config.yaml
hidden_size: 192
head_dim: 32
vocab_size: 8192
hidden_act: "swiglu"
positions: "learned"
attn_scale: 0.177
bias: "none"
init: "uniform"
lr_mult_down: 0.7
MLP neurons of a small language model. Each row is named by its layer, matrix (gate and up: input weights; down: output weights) and neuron, and shows model dimensions 0-191. Each number is 128 + 24 x the weight over its row's rms, rounded and kept within 0 to 255. Numbers have three digits each. A neuron's up and down rows have the sign that makes its largest values positive.
A block is one neuron, or neurons of one layer that tend to fire together. After each block is what it responds to, as a language model described it from the Wikipedia text at the highest values.

L2.gate23:090128100083111114121175125132111124127120087139133188110095143137134145145138100174123126129111145078134130154113112138096106153113099126107133076160130105161143114107115123095144117157108107110142141125186120098139116144118189118150162162141112116112110125136176094113111151127145092115124130172153094160144130157127117104116130102111136155122150148113137140098132121136125099163144110076145113129114115150118136088159090129067099086102117144139168158103127127116122128095131114128097112146121131166152124098134144165130170127128076097145140151123129133124071111180082143123
L2.up23:137083102106162163163121128095109146108112120143168174141116158185105180138172125140088100127109159117117127164146120127112113122107149100120122114136174126153142134135128142097104141135121091143158132125139109108114117132159117118092143126128123145108157136144171110138127134122160087126101125122140122130143151112117160132146165188176158119138135123138119169067141121139107094090126109101128146105123120110105110069155116122126120120097162129120166138119179122109120113175123126124148141170125152109132127119143202094116111085110078127132101146094092151093158122101149139130
L2.down23:116136113111127120145155116120121121102143112128134186097091142146135097148152101139094143118111122088116150171109096144099114169107133107125086084199159112179139125142128108136153123129103092133144135141174112100146144129044129125115153170152130145130142072131140095124117128155158078155124142139137118146147165121127109114147117118126160170127110120102176152109136133111121122136158127089104144147099115129097140091155121126082116126078126164135144184119154110128100106145127124106103137133128150147169139095145127105088168122129114134142157118118127154100091129171131111125
Clause-introducing subordinators. Subordinating conjunctions and relative words that open a new clause, strongest for sentence-initial Although, While, Though, and also who, when, that, However.

L7.gate119:099090133139120104110123161133153118085138135125120092118071159134109085143125104129171111151094131129090142105113125111128124101110091145136128147138162108078169159132100103101142163113103117128128153134124138107094129168144127117110168139140124118135131109115088107127166093105131155114140096160106108093145091078110072156146116135105123105098128152158119128109115153159109157158124095105132084163129137163115133169150120174109145114110141118147135153125090130123159152137075102130122119149179158138126111138124124152158096123091097164169130125107151139144117098099133068123
L7.up119:138135095123127126104119138154121152091144134101108148160164145107086165142128082103097074136137160139106144104096134119116116106159145165175140174140146123121088115144155094132155115096097140128122102140164139082139138106089137128094137131147103127123104118131107124132142181117106139131132158164091113127161100126140119125150149143110134126129103117128137143130133158087196130098179095150074102138128136093114157131120178157117139123132145152157074139127161131123127146104118181136138156110112160092147096172141133137176090175121113108132138124109122144118108138105116137084
L7.down119:114149098169151130134122097137121143151127118143096143150091128091187137089169126097161129123149109123158123080173105145096118152130101119101120123153176109152162125134115152133112134151129101110133125136126115096143084154150108150151151133136076174137102129128119181123156136103135111140178166132110161117137120102123130100108148106093107116137106132154142116140138149160117123137141141131111146088180109110121115096162165173135133102168100119112151063162139089117097119157112113149140098119134090172104154107156143119143161153138119139124089132141132131060145138114144129144
L7.gate125:154130164119110139175152125157139122105128095120113058113137110139143148136122112122128105147129175180157127159114115145142144110125184121139129161127116149118099113142125106137146178136117107082160096141156119113105109135170141141089157179162114148109135127116113141162115096123113141133125113096095147116094118150153116130134166138084153148111106132146104128176088140116140160164121108172130135113117145067168131166144146096147114108154079130136151146105137113136145182076118135160133127098147125120105134096153146115135119156125127152129150128114137088118156107100159106072
L7.up125:137094084148112093141110094137138125111148146097131110151137182097147146129153092107114164153137127155154126113153116120131084134133140105178118167197110136147120102118154154149155094098103115167125146132148141074158111143166113182117111122124132105127091080131098126138113153137146132153129111128152147141140148094129135133171120142083141164128110121132154095080132143105142142163137084150110142080071098136131143111165117164162107153100140127130132146132109142129121079124123138140102142126128142101164102113138115129129120112145129111146159145080113144190152092142150107114
L7.down125:140119117132118113144141132108074142135076127139100111119126143138100149074154160119095121131116084150103134120150142116159170130098160107111092144121101124115115066131106132111111088146126129119112151117167144126153130141106166105156105149101143097093130117122140141113138144102133108103153128130162154178125088155177131123131112128150130142117147114153159126121129098088154104095151096101119106136159128128102120068132168134122140127118123069096149182133131107139117098077138122137128143139139112124099169145098107125168163172148138125088143159116161111129082121132093185150
L7.gate136:139118108108127107092126123120121081086096134122132114149123150080131107133116093149101112108144170142150123129129151101088148110094086103112126156094148112143187146118115109143151127116189120101130115087139130106165158126142131122100116120093126124106136122180159117131138131138180113124113147139126192142068093091125153165117123134094105127109139118122102140133090074129088127130160121152124124172146119109094135100113140140111153102142105132085129109129135153073148136142148108122118120155136143136082167149135147092114104090078167161131145154138099123139120137152089132118
L7.up136:099128143085122143124128169123106149113092155150093108159173144159161124142158118123106081128138122096151192124074116107140135106124087153121135107115142116151123116104129124120104102135144132131115134126120113159145108125132141122119187134104109076103138124136092086144138110080169122124102104167144159082164103150135140119089096109119182125122113152129158132119136170171092102144142127152085154135125112140114092102125126130119143105166171144149133101098128133114149129115110128114128148167081095177118125100120137132132129151104119131079143121143178120116148097156130175152
L7.down136:137093121106144127103145091105126130121126153136120134138145156140120098121127148108095125141147134106123084121106157133145119111085146073109121086102143151102122111114137161125078104131118123129092129125116175111139113147098171133160117151119108155151056137137156146118089125140103129138141136143139141147115096118107126141122124118106145079174134142112121098120156081141129157113103106140132146112087099113085107089144104129137138137114114176092157120116170097149072121122109122086109152108128118136127140119139154094074129134117098185069089136087095174130130111174132128158
L7.gate213:121124102122104113106124131126135147141079113075151086123141173153117144078113113140166148124177171184136122074112172125122146143095154160120088132104128109104145098126133127126121156119135117145151105123195110108120131166127138141105146131157131133102119150132087125168142138142134110104153091145127128103091098109139102137159147146138107107089120155120146132160083142149119120128131123152092131125136150136149116160105177141150124105164110128123143156136160185098146182099101172103131175157127088148130129130137132111156158143153133122115099110132152086123148128158133095097
L7.up213:163116190092154110130090178119137120125115114137120123174145139087074104117118126106127085112131149113153157098110142146177106103139153140150125100106131128094104129133127122123166092148130116156137104172168124162126110144110100096141124141162135127104144126128137130088164116133185161139137086080137124156132123140100137125103106124074135147095143111119133186137136121117122137120166121141144149131165119138100143158162129170114129091112110155143134112139089083130125158122173141095136172138112112110097150127106135148117098146080129119099140151123111179125167136147104090127
L7.down213:134097094111105117121125152141130130129155115156107129152136116190100142112118074101112092128163132147107115145131099101127091095127146119076170161087125112123126130116128128146154135109162155111107147131100142126143135107129123130144127140153107141117148111118128114129102114111115111050151097139088107126141126112173136155138100128100134112128131148129145149136137127093146097079111140150132119081144117107116127097222096147110127129129137142129105174145133092158113131121064154149135103141116113123127134156152131147154170030129134144101119109116128150161135110105114159122
Article-start lifespans and markup. Mostly the born or year token in the lifespan parentheses after a "= Name =" biography title ("American actor (born 1956)", "(1935–2017)"); also closing "=" of headings, infobox "-" bullets, and table "(".

L5.gate36:110108091089096124158093143067119132182126109130128113133117091138131134116132110094108170105112139119147112214120118131120137124173123086140114098107129175131156135140157145136120103176123125115156117117148101225078110149111139121155158102147179140113109116119121171158184142144091145124140141119145104121130113138127132113149120154108102132119140158115125132163123109138126119133080119130109120122097147124145103134154149141131162102136160077117140128139138134120195129107138135109132133167119095113100119132119149134128139131140157111106127129099107162143147111108121153073
L5.up36:129072100092124138169128159153128078130092094109146112113104109118091139137133103106132132144108101138086135174141116142116100138121096131129084136164103121124117116139129129133107104145113133127154137130192136157155111067122120145118176131120156117093114087168097144138150177155100109128134044098163142133087135146148129140158162132130118117099139109111152115139142129109148126124176119178123096152076126152140125153086130144112162134123115115122120140129154127157095082136150140160154138106141101122088128110122163122108123163156152125117103134086120129115160140157122137096
L5.down36:170172127108139096128128129160137104149106160105123124151150142125225141151135127099141113113144103130147143137147121147140144122152173111121117141129145142153140143130113137174126104124115126095123130126119128178174153107123146139134143151110107129110145152103126131086127104151105138100114106120084097102147094127143124091132165140138091138172170113111119129089122134082100134125167130147075126115087122149154150130180144150149124094116124137085155155128169128116110111088172099123115092109115099141159119130122091139121111151136080110110126180091119123116147124104108095069
L5.gate68:166104125155124130147121166124132129124162161124132115150151123137157138159131092125134110119135131166110117124147110113086172126139102126155146117140081125184122120162137109106118109111095122111100176139088104072105101121111152148125112137131135157071165130120128134157184152110123109113118134100173121128133140107109157098101168177132107144120121120068119134120130161109105108124077106134139112086154084133129102128128151130154119139117085136135171182124131138117168140079094134077101070101115099121101144118114150114147161135103148166113145116108125133153132100127140106112
L5.up68:103121147130115121151119149160113140175100137122178111175109159127165133106151128129113117106133118151135113107092126099119175130145117143146116124123108110134158148126152128134128153133134098140154124129151138110124164124138157121184107132116144150071143182107121130173133079132088147094141114149118136097134148137161108117115110144135145139112180119112188103146061124084120106121098123136113115093195109130128072155132160098146142143124150112120165162095148099136133131070126129134108084084137115162131122133100140098116110135138124111111135102118129113127136091149186144095
L5.down68:118112155120079118132102157080144147142093114118106077154140123117124135099133158108134111112096124129099100107118151127131184107095159112123110142147107127103114105164117132099098127182144111123122135086125114126121114157142107130121086095123143164071136142100104143147140144092148124159142116128142134137173131121169139129123139147166137124116137145166150080103128119088150116143179120120099099082116135103128145137149110119156072157147125153164124140120120131113125114107111128075157113100198125105139162119134118149098130113165116141118146155143173132160105051128132139099
L5.gate108:112043116152103090154107077143126149108123157138146163154156115122163152131148113120169158157117140164138110167124085136077152120136137170157126111149098153145141104199138175122137131148158122133128099153103110124124128108136170138144095125138156109095133137128135110140158121140174144101102143128138122133120103122105115144140086160117178138131144131085154118133168135129125163128148131126148153100129114127133101102126157182131155151115123100140106117162152101140126084104101082114118107126119126138109124116121129154132104134135043134116120144099106091141133105098143118102
L5.up108:123234158118087116123097127126106098139135148110144108092134115125117169118111143127103107167140147107130101132140140106176145129120133137130124181191150114108159141126173091116095140136115128154112082140150113130147144106157144092157169160104122120153060099132110134129144119124152126129135182141162118134158128125112164147112142143115094143115166144136082136106126152122120103101118152144101130123155107121125111149139121154128116098145114115146153074147135157138118123139146133158128136122140156088129136134082095075088125125098157133110167128161123142132164140113173138127
L5.down108:145251113115153137145130179145125157146143117153121162106100134093107127139131112112148132129179150149142138113124150124146128136122118130140162117157112126122133109122105103108122098093114178154102120117094117100125106124163130139130143138115117090207076073121111123143111120096121133166136161115137126127122136108136148110132140119143094137113102135143101114111115135111106106097108142135130170156146131116153089143128098111163137099146108157135122135112113100088126131136149140132093170137154132099141142131089068139142135133104105121100189117123108134179157169140110124124
L5.gate114:059111139148113111169108105148120121132053147107158147163108111075090158118167097127117111175105122150133112169163135128093110126116197137126077093158113150178090113119122111116141141125094118133143139120126143106136118133121105126106097154162151165123131131147122139128113129133148157127147105164162108113090125143107127133113146110130131127103122136111136134137104116153129112141096115125063119123097167146109139129120155144124155106090159119139125112125092113075134101064146109168133140155140144148099110137113136144129141121123127081075112135098096116151099109145104126114
L5.up114:115145146140139154139107120143117121150100135139134120198134100139118137128157142106083119107141147088127122148140095164103167094081159137107049124159135110120094111114103116130118150133129144124142147158141093152135104137109141088117134153138126137145120159158136147121127115107095132126145114127165115148139144144122108165097110136139136179082135108112159087123116131118157111175172124125122121084228112123087138143120170133065137117138156145148139103112105164125101151159135156145129098148082149127152131128104112140152154155102119157142141153153100123117148138156123110124
L5.down114:121109132107144121100150110166153143125179132143152135144114160115120139132119120149112157117148135146134150113150143083105138176166095157109135144200134121120158125141141119113128113113117151106094108086125117130144115135108118168152125117131153114090164107105141140096145137136108122196125085109132160122113156116126154100135147131114098129096156110183104155092122155095100129116123112097098089121106176156118124163122089127153098155141089110115153161180141088090149132127118130156139122136139131157163129139137138101111126160168086162111104088141075144139127113137084163150
Heading closing equals signs. Final equals signs closing wiki section headings such as ===Music videos===, ==Electoral system==; occasionally closing apostrophes or table pipes.

L7.gate143:119156153133076129086112130148134159132117115084142145118142130098143131143108128084105166126135131111127112151119063106122120116155105135138103120113100129105134103107113105129110138095144111168119117127094146103144040125123138151107142148179175092144133149147117146119156119116118137090149089133148092132136116146104081168123150083136102120120145115069083136106130149129134147121102107140122086123099126123141101137142096122129113164135166115152160123150108175107173151096122144172152127112130106183126114118142108152118088115130103096112188150136130131121132105139094147103
L7.up143:127117159134118133141112167122137091142133112125094157149155111097063140133157064160093152163121085155132109105095159193117141125111145153145133129142140143139089118138119105161172099125143127136128132134098082146094126111124137133165139082155096147141104151121118112163174146136128149171123135079113170129122090133114112123114186140123159115136127138108131141143135137126173091097097121106145151092112142132082102135135145138093116141136161111138092141118119152109146160119147143139087135058119124120107142120140117089115119138181135114149151125121119142180114124147140118097
L7.down143:097097182150144136136157087153152138145131144129113142080139133113140125118112125157077123131142153133101094067148127126106088132101109161154182100164121135122161108135108125146124134117118167091085118153147158116134149145140119117129140147128104115126095108113169114148159155127103146090113090104120126161120133124084169045137159146148123102110095127088150135144120139129175101115129092108124133120129117152103138148140141055135093121103112141118135144110132157141120120112081122130125135134120150074144133128137129136134189129104153138135086101089130149168115115113097111136
L7.gate148:144084126093156139145135119146121122120151140071119138081085118131143131161115121114086125151143143135132101128133103121096128110132083133122159124078119081134122163128111161136135078123142105112137139152143113091132123151163152128131162149144142140117140126155113147192162160113120152101185118113139118140148109133144126108055146132166119092099129137123139153101139099110166127118143128131160098176132115152112106109110111096133138133127105207088098126166133158104143128119128145109116112109116158120101176110138154136112123169131118098117184120123178113116107137118082123098
L7.up148:142129143125080138111136176103134124113126145153126117137098086144100097147123167137112143162071140126088167117113186123124177126109141143160095097158125116139125099154139097116127100105088130146191144102107077110097123158138156111125138143097096135132160117132110121149136139108120130147134139130073071106109107144116147108159105102132102153140157156112106127152160098152096137127112133149108108120121141149125124138108124144059120133132130146122138153153106126132142106124141162133098129148081132117119103100109103056118124112158121177154139128125075147096158086129110118139
L7.down148:131159148118128137178098130100106128097138140149148118149119122159151124113090124135072117139139168118099165122103138133114122137120173178125103184159134180130082101076130149143178144122146108134145116130137141130156162184090149110147116121156124118114129134128134142079135098136118139141122116125108130114170112115129092109117104178173110147160162121134114140125122107184119157102104172085133138096119137108098117142123142140101183078130116108137100101151072172144123092115102145124092144165120110156137102124117122133139153140095134110094126121121145147143143152133103151113
L7.gate167:152150156118147155136101141150139152112145126081149125120141163162134118140128098112128088172192113149136132154102103129108150157129096106093103135125082098138111138103119093107146094130183097135114109148163138109147100111129155108153106124110125083116132135143098158135121155097146100117126157137092134129118089112145148080132114135124129104129128110170127126146166144131085111119176165151082148105085110145091083134118155085084106152117132146104112081111141127105124096114124099136154161096149121118113127106099102143091142115110136124131077160111107126134171127109097154093
L7.up167:109117147139115121103127131095155126114119120124125191129119131123134103179149159114100143147134142151169100125090138125124127141087099113118115118098089122145105124147162161150112090129113092160141134118159105085117105148095138131126083116131135185168111155154151138150134138132167145107128119139135122153128162166114101145157130105151132142094144113109137144125081105091089123097118152118169127128119141130108120088150127144090131098157119112167145103142106104122116114120120134111146078096092120204149157133156159151109143150117148139144159161082113166168091092112101173110
L7.down167:125153109133134152142177147113118124144116121136148087107125146114140137126115135137138141124145105103112159131143138158100109137123139128118149116150123065143131143157113120147134117106132139117135140149130182124134083149116109080180133143151105104135159100142130117144161105121132173167102112101166117135152124126162100178114160129108125070141114170092111093109101096104140116130184123121138138156162159107148134154151092127163138161141120143151152114115096109128169114166153138122149133119116123103183160131086092109134148084123143154126102075122162074060150115156140108137
L7.gate230:130094109142162132126148141113117115164097113079167168132107121104120170159137112155100118192178124133146140126152152110123167119158092100129113141181095124086124130156134095190117136107153109170126194132147113099112144113173174112148111129156105123109141130144180137145105129110156122138132151145124090125122110123116101157116147106161132146083116123140171139126127152160109124158123146090106092120125143157120084119143109116131151081122136134124132122117150134111139134108105103136134113129144155122068120131121151133151152095064163119166128136146116134109110120149149159094
L7.up230:164123127107170151120161122088120112143088146088148131135132133128140148158134145120104171145108124194120146141090110138134194154138115119174115103112153129163141138104108118102127136062134133137147129139133140107152114135136135116166169158120127121115079094106134144168135103094123081129100147152138129117118137106129107112132172110120144126078182120122118104158154141158143105071126115112123115107120091120138124105174101133117133135147146138065130136158127161140125154105092129131161116135143170130150097087121114124089142102111115170134111100145152139100158122097155176111
L7.down230:091103139130129112136154147087096113102127110163117106131165147141119091122108078122128134139141129085121124142130132147062116138097118111128095107109150126118097132164133149097083097173124159097102152154189131123097133118114135082100119106144110141151098118154163121099155134131129125119111145156168108143140080129150130139149102151116118112145129155108186134147156122089134112132130136129152134126144121130088151155115112095135141122092124155182059114090155129088141152155150111119099147116148139131098110129143130098147131118127102166145174136086082139096140140144151089086
After-period continuations. Token right after a period, mostly the fractional digits of decimals in stats tables (13:29.1, 40.44%), plus closing quotes, sentence-initial words, and mid-word pieces.

L5.gate1:139096157115133126149128130150133110160122139068140107079111096135139122163104156141081143170133150143115130142165122131157145146130110144168139128087183123131158107109118119117104131068119073144107152098119119140153093111156129112163137130131141140114155136151085111102134109133154131101134148134129115133135114123129136092109140144169121158086147145175124144161169123138112187105108143085103152152049108136133156123159136157154116104143085145111156133143109128105176099111088143145131133141131150126131128123123096130106130136113164112135146107148116096088176139157098084126
L5.up1:124147160094110108183133139136160135146163118121156134111085114148157114135170116103102096123114125127095114145109136166113147165092123119132124124111191130110129120137112132138108149143112089111148109139097103127130110093156117127148152139137131123191122119116132150107131105098094129160128158151174125130137065126083140123137166140123073128129073126140115155137082101147137119119116119124140119147089149180121098155098163140153159121101130126147085157132080159132186119150112192155157131118144143139131098133123106114160125125160144157085155089116129109122140103141112108121
L5.down1:137100093128117145149171132094180098125147099099114105108147129141150117123134127109087148114124133131092094137155101123128124130103111143099110145085118132125095148124130134149142125133095162150153144087151147145151130144154129116131147168141117081118149160128138141127121108077127130083118129175156134157122133130142092086097154149135088144113132111106114181113169098143157129117104157070084113158113120115081166088093157135106128135129112147122149117108087123123158096152158113146126123169155134111128099142140109158127107113157165118120108107122130077064170154125081110131
L5.gate54:095132110133142137166154121141140149120119139102139105143110075108123138074155131161122086105138141108108112124176165138163109183118111143137122182129137109111184144128082112155131142083100141095147098069091096108084094103109155149150133112098142092124131042140115100139088120125136106163145121136123116104131092144130174105139147142164110170131157145138150146127167137123153152120185134115119099113124120168110142167142120112109158140126120142152125107103122156143140139114102119144124114111112135167125125118138125129108126158159129093111136164146104110128115141151151121169
L5.up54:134119145142109089136126166081132148114133139158113119106116090137166101129142161144100135135080099110136076157128168172068165118106117113103118134139116177157162155145114138141139155119136147143088089137114106163074122127143142123130161122105103111110138146128106108114086133155124139126131142091164153108135133156111074077146115153156149150125114131136194145103156098115153130156103128086158107137150144141112138166100131107110125157119128154153125102109143137126162094116138113153140119155104146123135123149150097171166116098111103122128159142087120136139123091071132139158
L5.down54:165162117147158105099144130097150094148121137117137111123134143172133088146112140071152194144110084135151141125126164122098109159145161143148143140095145142129138104143161111126123104155117116153119127119121116175145116139167087075143143160081120116183104118141108122127127148124088147106145118110148145126137121147113127109157131165133081110138093146132141123178102080120124095133110131133072097121111100091146138133091096144141140127118106098102182149117082133090102118138122100134136089119136096129106143130096128131115130110161078115100120108156129150124077099108152126143
L5.gate64:151134117136161086100148142112114114121134150148158142109111104157180148142132161153135094136094134128095128101102185149117080147152124126149115098104143137148161160150139170114097150201105119121147123116105126095164135101138074161129144171113134100151150124102110135100118147137160173137039128118146135131147129114130104138141154119120155171177081129143147107110141137151112173124113103124146126161127104147137143136124150147129189122096135119144150137119106118116155144115160129198126144128077134117127120138130121107113125120110128126129154110096127103122153107102136093139
L5.up64:096131102110094105141125141178132105176129107089146101138135143158060149103129084126139130146099113134118129113119137130116122160099092111140154137136126108102127122120125152144099164107141141157153137089108131102126100180121148134155174111174138089102136114082082100098096109117110157145104112185151110109105149119105127121121132164151114134137102166150090140134149084134111121127152157126129119152091142128090135119140118140111091084150127149143134118114138097101171163134138163136152130098197104094124150118143101143168152135107113161107159103146126156109136130106138094109
L5.down64:132122112122172113106130116127141140129195107162109134166130117125155128118103138168114163168093135153155145127142131096121185085154158134113117096200126111123150139145122121123145127135136128116118131146122071144107107137120132137149179126142113123097103159152119143111061118094113154139141131128106105108142119114113107079114119089111126128114167114085141131193147142142125140127118135125145149145109159124116141139176208137126118154166118177149125154163111142103132139135144144163113097139103167106106142143137140121151116151134135096144180149113094101166123158148139149118
L5.gate211:092122142124136112159155169165196138151149146109100127135161113099110122144122168132156111148156084155113182121134176125143120119126098118122115171085160133084139138149101120077122130142125171126154124117107147103105128150166126131143125104142110142105093121175083128158078129148114136097168120163139120112153107143114141163114128093132137145115137105135151119147156088135157082088181148122138130140132132130093143137110121139099100129130159174111113140138102123116119081100079081150164118110116149115132139109135131093138139145133111161151085131110118088149129152159142129103
L5.up211:117115129132127120130152115140131103124134164111140127130123112156121107138148152139104076128130132093104092113152103107082108123123120151165126106133177126124154115083130137130113139145099110122114116086135118117130100102093121202173129129109132106177153151139115093085160146148123132143054135111120137171133152123103131054145118152150098179129062117106150112156134122119073143155140133089152143192132123127148176101180128135149123125129143143134112124136125155114152145102151125131115162168132127138170133137172119168132152111131142158129145168127100125101124134127114124124
L5.down211:106135150181132127142138163107139167128139121124133105102121135170126129133107156138157114166139089081171099128105128086072156134138201138146124125164122105117121116123167124127100126150129107121097138129121151118130101165154123133145158157118089120111156136135144122097093163146165074102118106115085120129080104120106136136109093165133118113098131182133098124132138119125116119106165112131125140133166159151099119100138145097147154115135109063142146107174159162122113145118169107134096118132140145102169124138143125109107130137120126123094101154073130153104152097090156103132
Final digit of numbers. The last digit or word-piece that ends a multi-token number, mostly in tables and coordinates, e.g. 1,35|1 votes, 53.840|3°N, 175|5.

L2.gate96:165125150148111082146146122124115111140131110075138083132160162155146150112136139161105099178126149130133117148106136124138131127097151154149088086099160132134116126123159154132139170133075156166139069110160118116126078123127115148115163135145145109157128126130179107086134115107110151123102141161158163101105126146127133167131120137114154120153102073089121158162121092149120126124136145168130163100158126115130102125087139105088118117095137147112155127160154110109127125165102128136116064133152091139162117122087176118140109147134151134106132146112070115114143137119140110115
L2.up96:121140083125150132144117123093118100073140140129156126102151136134144144128186115132127121099168142134173145128138167154173130087075126142094130144129144112115139144097086144133134139120109140137104146077125147131133130161123088151101161092118136119156166142128136118124135158129142134159081125105092141149142096153083172129120113117115148136113133127125116147111124122112155149136132155107105099159152131154081119146147138161126113153144109138117144137150153132126184088157077153146125146127100122174166082143157118139122085156141134107119161125133139112137088092082070094176
L2.down96:137136075100110145113132186108139146096142122132136152096151114146128130130163134130116131067181130148190127104172150161132131112067156166130131152122132098088135157097107147138150149120129137152119165100133164115123142152143107204108157111144150104128150132084134140159155144120167133147096113101077125134155104167118148147118126137113141120152152132125116125138137150156144157156131110111142111178148116146099139114134155142137117164133108157134081121130134111137158135147098125151109180108122128140184123147181124170123119124115154147114132121166151142150091119130102112152
Wiki section-header tokens. Mostly the "=" signs opening or closing Wikipedia headings after a blank line, such as ==Fourth round, plus infobox-style labels like chronology, Professional ratings and Source.